MLP neurons of a small language model. Each row is named by its layer, matrix (up: input weights; down: output weights) and neuron, and shows model dimensions 0-127. Each number is 128 + 32 x the weight over its row's rms, rounded and kept within 0 to 255. Numbers have three digits each.
A block is one neuron, or neurons of one layer that tend to fire together. After each block is what it responds to, as a language model described it from the Wikipedia text at the highest values.

L7.up968:109148098169144086086155125123115086187137075149111152093161120125195088154126107139135062167127079085176150136071101047157163172128114029091139189121138093125148130136165116097122165191158100140138164135164126145125097118090108133120195106112143130140092091166115150161167072120105121143141144095124089112170095108125078108138143144115114124189126171140071101144107190178165110132178
L7.down968:150175155115122117152147153163155116109139110185136146106141159087082174167148175151094106089112174110128132126145099155123125070143138121185122136123142169149190061079096088135087153084145110137124061129082193129148162168146138134135098161097115064114156124141152125105145145127182121181113076159154140159130140132180167153142129105120108147085186174171159172121124112098116146095119
Nouns and pronouns for people or groups that receive an action, often after a verb or his/her, e.g. helped people, taught him, helping his team.

L7.up415:149135168134141061126138095124098104132114123186146162118130147096094128146171154094172175141141117069109154138172147097096150126133131132118157133148171087166128092138145085108163132130134158094124088115119060142214069149110127141111153142158139098122147078140115150094142080165106094200140112165159074078126162120116197150098156146098159105132121123109140128150069139167182134081125
L7.down415:144125152116059141098202142118184168090065137101157097132156107166115162157071153101139083104084169161070123149146122105117158139123124144115128154073075182118153110111133197166127175133116104149079127125073138157050124115121125137126107087137129113121140137100128090148146149118111115061083107071163189108134076100135101092137093094140116084148181142120191099088149100111101099129125
Fires in two groups: closing tokens of headings, infobox lines and table cells (e.g. " ==", ");", "DST"), and adverbs after a subject in prose (e.g. "he also", "no longer", "previously").

L2.up459:133131127105159132131107114111137157125153113189098134136169152099142107189090130096121100092178112110144124110083135139198171126123139085090109079182129071163077091180145108212132118109108154131062113101116099160120155113186094163098151143146166160151153132124096114097114134107114140089124178118133097156155107131107164093178179102134153113120138186160116157092097111086089144097141
L2.down459:054114141129082136102206133145162122129100137136112137102086110176131145110129130156093109153095181165115115152136127106087112114161134185119159138139100213131137154098102127037141147134155050118171127170132198069159107117067163095187097129074151134125088105111143132150206145138135126128125092102122166117127099129128153148129099100126106121177120115118145129090090120137159151178077
L2.up541:055121112103156099155071141115108154099109106147116104107049152127149101117128098127143123163154178147073090107157210144118130151123141146107170055120085091137084151185125143133102108125128132137166139067185143090161092129096157118091125153146178118173121171181154142141110127103186117109179155168076118160131119156151111090143124062062124156142107120141180187094132199208151110174115
L2.down541:180162130153100151104170104141146101141156111146173166110171120175125144124118149129099168094072132108152177157110064104122111138113123142141098189061141153098179077084127073132160099162110142143105109175115094142123147143191103134163110097114102130097127127097107142144137142143088126121067077117130164125123130121101164192102080202218116102130168154120090067184099097087102129084159
L2.up866:176090115124113074141090091097161146155115139062100141112166107116148180140110172134108035171190129147175096146146142140108109135160170144142091107196055128140149118157154141123094105136123161135047167155134079123112117148124125136128128112130129124205105093110065086139121125153098104128062094155125128183127186080086137112151168122159179115089140172131118107088099184162174153095115
L2.down866:077138123142188162113123152154086107085122082179163118110104134129098112083174136156115183094108129130099140092095133107146131116089085152157187177112176153134084113070117136149132205133124121106178106101108194136155142118115073119083161090154156106086141201112144157116138124136155189126186191126118106127155076137152103135159107119117085162150122082132134127137172091095088087199156
L2.up1182:053076117047076128105113150078129136178084103137120072077141103164140109152126111199132088108144082109078095095116148113123078165208166136126144131104071113099114172174123129185152145165184163136171155118147156087178137130111136165129113107139163128137144116115081110168154125064190154108122147095148112201138089167082177075112125186133182098127141148093143116103185078134090115130135
L2.down1182:217149136163127142132127131178129142076156135130130147144099181079128142079089146075095158208119166159190163150128096123117120132068063121136121130132178148166130070109143103088108092101139094145093117186127064142071115117149102104104147138131167119086163140110179118124113151163095127128099077208129148083158135099156089161123115087127102153162108085174104134121055188149127129118140
The last subword piece that completes a word split into several tokens, often a noun ending such as -et, -ant, -ers, -ures (alphab-et, milit-ant, entertain-ers).

L10.up73:151091098122124188146156124104107142071123077122146138172129188169192109192095119110064190164180099138063196091157115101143122067113117139169169128142130060086120117079137074163181117045100132114121144092112165083081123134099117069139110110124096136140114183048119191094140136062093133128154142102134133102201139096139071107158110092148161148119100196095150120115125160113133149137093
L10.down73:130133082130152180168142169115124120180099127086130102129125189113140106185136128150108091179222063145140126151093154061098107107113116159142120097138099136108142167088120091130155082148155121134100100078135160119146142123112151143127143068202121129119069137067163178124079149087082132107178112084089175100070127157152189090140122108114048115107134166137148113117108110075080167092151
L10.up152:118124188063120084089162086084179122115115153125163115085159122132151103166133115118075119070130041170152074093130138107148082103160123111149085089115138198141149082094194127238094122120142157131122127069108218085150078148120106129157094123097150137129093110150102163104162132101129072115143167158181163143151076081198039102130126138142125117112119109108130082156139186137108121137161
L10.down152:124117117160123143078070155107151153129133149101100133182144120103112183081076165113156157135105074136119136162060149096145166161147143154069099132150121121172141153162129122162176082105149123052086085146168103130122170204130165155169096193148137091098136104104135054121069137118109129160148190099105101136175109087124140077122113170134140108142115110125054159163120142056103108105184
L10.up404:104123113172127143143179202137074172105129115137056107144128124151142111160123131156108158169201118113137144089127095129085132140127141084135102150131186063117062139127142122183136171119121121170106135082172108120109130118074117105102099120192134157182108140120144143038113119109137161126120110120169106121094104094104136137201046137137147146113133153092164111116126089172164143126101
L10.down404:139065047110136099163120174166141132108131160113145130103139083165096138141165141121116115149201100142106170114127146066169135103145152114109162125167102058089092148125140105112128073143142139088079171128175129067147146166059125166129177184139111084125133182080154191122095086162113109134089201089171143128134125127132139172079119121161149174080120128150079176143119139109156127093077
L10.up557:116112098113133144141117183097130123109134102113156116112093178111188095155104109134068124144230090153129154132101152114110097098156102095152124099081148125149110157111125056071086119070181126173135163125185115067149089177173067138107145102121118149180167136149124146131147149084095141145151125124172098139242121141136109076136160115126137092110136113159106083116130151154136113141117
L10.down557:174078113117147107071123177128138106113150109156115163100122133142143117098103112129085084125147121097163151118118162047190079081195170166088143134059124169154116093118122113116070119115155101161146107121157143117156093156147142114159166176161087081151145142166146098127120100077142167123124175118109098146179105128095120080156171114168172144117102143123084124105156118112070093095129
Word-internal pieces that continue a split rare, foreign or proper word, such as in in Cundinamarca, he in mainwheels, om in accustom.

L2.up213:146146109137178121135109116061136133097068119106158118127074179135099132130138128114088040136245083137160086143136124055152126148146099122103127124114095070066080121126103096191141183137086126068183126077161099195102142147195107124110125120136133109122136080134121149114098162150133116130114182125154108196102100116144138115165163107165154152094130164110130099160151134129132067127167
L2.down213:119148184143145144114144125124131127158119086154154104089098151121180078144167097124169124168081132155095137108107128163137167109110160125177137145118185234183104136128193146076130109111170160169117090118064100123109086052068157113063208072121086214156138114126147041126142127176146130158142158086101107105148144146111141132199146093103135059114095116079119142121103137138182122133137
L2.up248:114123104050129148139145153087072126159152120111139142137132148140182154169196090159084123098127154108171114049109143079176127167089116129110149117170198102126151119126153062130100144100100137169150137206118096102126100140135121126156189176098041089113109112130170090090134146208106076121085136127105109108113156159106143097175114070123136146200134126123131089129123114067157160106101
L2.down248:090160116171119095146108113175160177105080149129094146086121126127195118137165135178133193165110124110098157170099140144122107086073162126176087105147116198151149098145090158143125113153158181120145082166142113109064156050184173123081142109177086117100091121150152137146188095119141131154147089170136170168109166154086167041104107105100155113145083115077090142141073152125145184134147
L2.up747:111103126105137153084143168138074150093121157069183096135117121145187167124149175093113132147114119139140132146104157131184158128110140106140125151165154129056092113139139058122124116102156086113147128088157078112113149104171153089123181115170096133105127039111124170107172097075104065149099107146166121119103074141160153055101123130078132090110156158105120101119145057169155115048129
L2.down747:153103156156123112146072129163103112168054143127082165107126171141154101139136028121069142109082127117127086118113164131054143120137081119157107132118094147168078123145070136099149137167139126114136108117142145128128138168127143094088148141135144165109114183122113120118062131168183085078123206092155115127173175184151059106187104115138121144098116072113115123159127194160123130140163
L2.up754:134163098168133125130163146110124154089078116108123155130084150065108194140173114086094126124102124145093114111103150097102195166134117181078153141108110099132087083067097084147085115115158141112138202130124094130170176129138117107143105164180101107145161112103095166169210097067149099149127196141077100113112110150106149101119113117116162149127108105165142134164118102092164127142116
L2.down754:163085127171134161099096076192145125167156135106156077148133171187099081097098125101131155069137059148187127132089142159136136127111198120177079066140119123142157157164138197099109077180124083130149106164163172112124132129142152075129160149067109149115163164097138072057114151178146100135070118124149137165123126117133111082114097125125156134097101094067062190134135147153154089125137
Main verb right after the subject, mostly is, are, was, or becomes, in descriptive sentences like "It is located" and "He was an American biochemist."

L7.up202:136153112117123074150142107155137097137126114120139122131086171061117083106121141162067171094125200100136161091146181155130094114121112173101103122135191116116159167068142124137157137122175150126125090182085130116141131092076135117160172163110148098150097136110146137101176075069138156069162139134055148141121090144146101156159135160091092139080210074159085103081105168175060168158149
L7.down202:185168205154139118178113134103082137078172113140068107119041124193110102149140139092119089105137101192144103138114159122133113169123127059089122141113088134084149102128131132101133104118112160146133134059162096098051124148145130097128148126072161145086192119146108121185103193096099131115118128095151150089123094138172114126130131108129111107192138100077133124159100161128141141146104
Spaces, newlines and hyphens between fields in structured Wikipedia data, such as election-table cells before a percentage, between coordinates, and ending infobox lines.

L2.up742:176075159101107127112128147130141101116142107110101111194122151134153179114098107113146202172158072114162155153092061099189199108165110105126085137145121093100115105150102107156167137118071130142197171103119117140059146122125145121168096141092178108125133156117150108100170168085165034129170101090108063110178117133169184155145161114138141157101161056101064166188109176126152102138069
L2.down742:110128134148150134170084127097047132147086076165154151117095125179101059083141153112145109112125089191113113139093183146097075128090099078132160127066123107136091077097145081167106123091112145158101082154136134152149119156100107152080164143183145164104119110146147111133113129147104128156125189164112107119140160178153137166087124174091100151140072124106149166070213102100057126181074
L2.up785:051124149076103120085071131112136086120154156140045159132098167126101136192121142106088118147152079141101165146107110132129129105138173173144106122117123134105077136114092129118125126148022124109183121123106162128120075131117150160181122129126146116195139132131168101129126128081139105148156178077145075107187111197158200155161110140150134109162134114120068096157120103136134137113139
L2.down785:159171142135141135124191127112133134119131091124192130090168092108168131123135099162142142149119157093203169103148114132131131145117095047134119117108150098106143128126148108135111118105213127175111190140125078130146146126118112103105136133130128135069063157157138119121129153129145083120148095152118178133153123079102109074099102163124142100127092158112142154118168137096159139148090
L2.up901:103084207101139130081107140159149106113168133107123150156134157175117091139118141135149148105146102157130163116127109152150129132124093105136105123150188097107131169082063145096181098165102160102136115153147155103045160133165131159113104123185186148117118176167076124181141130156126121163121100125134098101145148162116084092158143129066122185129125140143134111086129052122143149101145
L2.down901:116123027109145112033127137112102126090139145078171156132116163107134176119096115104134052131141117101103143085162141152117103135154084108138062139053154168123111098127083141153145139100152156178156194119085080118188129126175147087074134134116108173140141144105136138170170046125123140109152145122099142145092148093119142126124155120160146103129148082141141061180122120174089122066126
L2.up1267:148086109101142111179083152143093077117213088137115165140136163132134123140141109115179166172133119134111098136123125141113176099095115148140167148079178098106153083099097117134123111087091157197156114183165100133140140166140123117110126119135159104105120184152110080151172135129111109141141149098140035102141156164119193077170121117097128144173162132179124092150101148170142115118130
L2.down1267:085157072136097092097160113127135153152124173164108184135075092081140056149095172162107143092085103107107151117175117179146121079135198088102130110188113164147104168183088128117090149152122107140070098098127156158107117103084117116095165126104091161104152078107177144120093097175138129160144123148140164165173146127151114135121156138100114107164181098076099132103163141093118185148143
Line breaks and punctuation ending a dash-bulleted infobox field or bibliography entry, right before the next "- Field:", e.g. after State: New York, Routledge., Judoka.

L7.up516:141118180191106126150120113104082103143084122105100109100108186092072149132152098116165081144095098140164103199168155123106150142071181126109134151131107075098080139115104132095088182140123159109192154142058143097141150128149076153147166164151102103119161105152128062114119126097094145073106158081151163145068092137146135123179116119098152120159108149109082184184112101111167113129114
L7.down516:135118098111149093130104158090118183111048161163105143096153109117108116137135117122122108111167159106147062134142142064146121088144102143112191074134174127124149124137178125119164097110110098087107171094113117114143103089099144168128097054098164119094113172181169196123201173148113087149131155177058086154121129122059168125146191155147185089157123112121110118120146120168036139080084
Forms of be and have (was, is, been, had) right after a subject or relative which/that, often starting passives, e.g. "which was co-produced"; also originally, initially.

L2.up687:162146110118111038113129068078110145133121157102096090106070157106113149140088117178154100170123132119149116134126099103131118067202161103074180149130065135099084106124202122120059082102117156120096111113103105170102059100086123119187128146109149067173056164116113140151128069130164105141103140118133146124150128131139131091138085043126122167098090133129082165130150096207145123092158
L2.down687:112225142141132125142084146080087107116115108123068169186159139145159168159064068085124130093138149128091136141115080117175098077067158120113145089120100092149115172159078154137137144149091118139147094179130117150091151103097149191139125110125180099135080125139106142129147058132183172169111065125121158105166163131152119107132130122217105104095188144091059168127136146082140125138162
L2.up1050:077127110091074128100098135100073103148125134093106048093116143137139119148133117170174139198125116157098092110055124112101140115135124056123192145111058061111102115130141098092166085100112078109097133154108204199133166125141141137154122100165126106139138107176088130125143118129097135113126115094134094141163102210122135145061151141130153154104035132147148085154153139096154135189092
L2.down1050:170152176147174106111162110136194171099151101124074184128115146112142118096103144101093117056132135042187139085131130148149122170129167193137086113174149176124123158103130170123098159182141159138178116090140064115133094140092110113089146165109144149138111160134152154136132102138171115110117137173101164138077141024100124133159119114151101124167213117128139163098096143166108105043166
L2.up1205:150114141061154162155187134120129131091082122112129122099114069080112179132166144137119148098109163098132111144126151142136171074104126148070144161187092164125114101140135155176152114131142165120070098132163133200058154100086164137123104111107113171120095127164153187102132178137118131120081074169112161147131101121162130189143079112144072169116145115152130137120155106150117108161140
L2.down1205:130114106146160145144122165091109150190154098070131105161112134148185150109057137131121193117161068185122142153150069115145129151143151124160089098109175075062154093158074126105153165168091197121163156158131144114121174095145130075095125123152103081147136150090127148115103060138177142156152149115117084139134122112118137166085096122130136051119092153152058107070080137066132072143168
L2.up1278:179144187127192085079055154118113107141170107098155073083101082152104095121096143145132128106136126085064094137107103160184116120148125108139150096174171106163115159127144125114148189131151151159127164101142134106104138096163120134153137086115096145110069087060177165154138031083125116118137112162156170125110127109170138119088119091159055077094159149114197129142123126226130124080076
L2.down1278:091108160110131110131112104134137083148161093127136115139125137098163134173127129121159095074143075129119109098093077155106138099145110138199104103114106045100103145162140142167153187077106098140089085131184120224167128096152144139163055089127130161138122158125110174113080115178087131144155119157135096160120112126121172098079111147105130102156121130119151149135185188154092067155086
Capital letters I and A as pronoun, initial, or word/acronym piece (I completely, WBAI, Ichinose), plus people words like him, them, they, men.

L10.up83:103133124132122138157085111130093117093139079158094183108152132149077154156127160132155101119149120113096123080128129132166162101095166146097134084114147113161107096144147113171118083168147143149191128119147126172081134075148085120206166109078131139119069122129094152140077096134189123146145094122106104121130097168109077231164126146145089095171087137128114137104137152119105116111126
L10.down83:121133125179148144111173077175151148151163094080149111136122134148131116176149113119146159149076097101181125148155077139096092145132067097113103146112086110106096154150124119097162142069093166113078117168127100111195121159104113123101161151188096137131163110146123121142110151184109118115120133139196144098116096058134119074138112113121105130076152129141195118133098105132104109201136
L10.up335:068136093153089139102157195188115126122155149120117159103104186145055111132172138147149116160150104196068106165163141110170134110075083128095192106177228133109108082103137140135115120130102124081169084080089137104116136096119086144127155140136119126103140106177111146134149042128157184133098172134128159158133112103142119106070140123150104125138110117108131133125103076111148141160116
L10.down335:121161148151105096144076126066140152098110120112088144125167127166079122181110158110132150116082148111111108169129124133099171063097141113087147142107078105174136072162093085117107101110126123103165093123125087144140134085099203122110164113159097136106201174165082120140159123123195133099158142169054065094164143127088071119146154164189128138178159110168125141218084113096115126142080
L10.up1006:139094110111116132144127098113146133058128117147137165112097090122085189126107133146104146124087100200111065114131140071157150135133113161107193135095170103115075165134167175114139120161117104070168175136083111114163144088107075164144127087138103146143100115063140075148102101113079113146165069117120145144101075150149197108099144112091120137135095131179193118139089047159122063118144
L10.down1006:115074115175122133144137129149167090074113127115123052121162133160137053170130146140162103120087133081095090161090102179113117061063170125143098086074146147142143146176135133141189128127142103106075112132146106152136090095102071107139132109137081142111177207111095139140109100251162121162143113158172104114138072140129117106136130151143147114163135111119166111187130111179143111142127
L10.up1133:108098097095109158103133149169132091091088106162160118109144089117138090108130118151157065088135125142164106106127124129100145145088222153120141092130174185153085137103162124111064153089130089081142102104083118059143102059132154193172105067109168077067104114140153123068140150160148111173129127125141103120076157159126149092128106117074128120133133130084131148117116114152064177124141
L10.down1133:094195179116168143092179143159110099110128136106149103107114125117151153121157165128045121135092147108152157155140148169112117188127162137088120135104134153105086105117086171114178081214141136147151072149146090171150125088128127146087163180152162110157134170075117135109108121215128062116116102137130212081123145155101160154136143094157117180179172103081141129186092144147173070103117
Auxiliary or copular verbs (was, were, be, been) and role-marking as, plus adverbs like still, both, no longer, placed before a predicate.

L2.up544:092143133072119152138133092169090091118115087133148162087125096153149117112178179117142102129156149155068156140093039089111129128085105139132114156108115181163099134102056121181136096218125116154175127188158129156145173062125159091125168092142169118118204177165120078095102098106091103125156122133142165155192122141109168104195105101149157119159111153107107117149166123158079144145131
L2.down544:187083094218191052154138132143129133101138145080141090134127132115092129141114111128114132149111095120179143138117205135134073106173138122138099111124139100088137150116221162095114122012138154098061118108110127169078111174123143161134147145117134146137102110140156163137143193158171200102092080168113120127082096094158105167109101151095092160126166099128138123131109148086160117108114
L2.up640:069100119104103193051100150192122109026099187179177120140155185122127121132111133118125115166112147150078140114128121166114150161156178075178191112104108127174097174174098105174149183174129163131165158154113164150113124122074127052182137119132137117134061159158071094158104134113118155157114112118168146095090123115091110118177144083132156090165093151157109139091092083113112151106162
L2.down640:156209176160130105187135110048107086211162095122063097123083113128128103164107141129137136069140149121151110085111125115187080117108073144084055141131153117095156107090140142118097099141101104139130099134171060177150158148219128142071106140132081147114177114114180171088146108120121137116091124147079137153163126144142141120101105130155095148108202092077127150148129169131098139178120
L2.up647:123164095116111150089125174150081067089165094155145069143117126197144130100126175053131202093120112149136140146080139158129235067145120121172132134182098070150165174158133111065169148109105143134083102085144103123135183142105165127148132159084124131140125084159090141069172141135151126162115174104142147089160152138143120120185100176049133187148119094101119086098136127133161106053138
L2.down647:109142100160112116114102125181118071176117142136164111124139179066118122129110192124125137142134139158085118153180151124157138162099138101090096093123118155090131141097084147158139121121142203141176128176186148105113122095179151128140112146119144115114169138145086139162210137076084109116139117121119169122144143105073135096174211144103101141079084135124129152122125098077100130114122
L2.up670:155190097120158126072173105093028133105139191095158157154116141113197137109120108116137100081143142148098161141094135159181084161088077101146140140133076176188167111105079113162110115134105100115126142126105162118078127105124127129085064134149177099172105143149067076144105093154084175122131136130124147179103120173153126120139141118169121122130126102092125216153068127077156161157098
L2.down670:119098174164102139180100143127202094148126072115104061068132110131106140147139140113119147184096140105133085129123130112127198110180152131095166107134144084110102151161149133125139115140135179155105119121164070161132145137153136140169177111097096127092187168112158142144165151099180114129145120150129109029142105112111105161117111101095141155132133144149118098104157137135095106166133
Closing == or === markers ending Wikipedia section headings (Composition ==, Synthesis==), plus final suffix pieces of split words (attach-ments, ad-missions, qual-ifiers).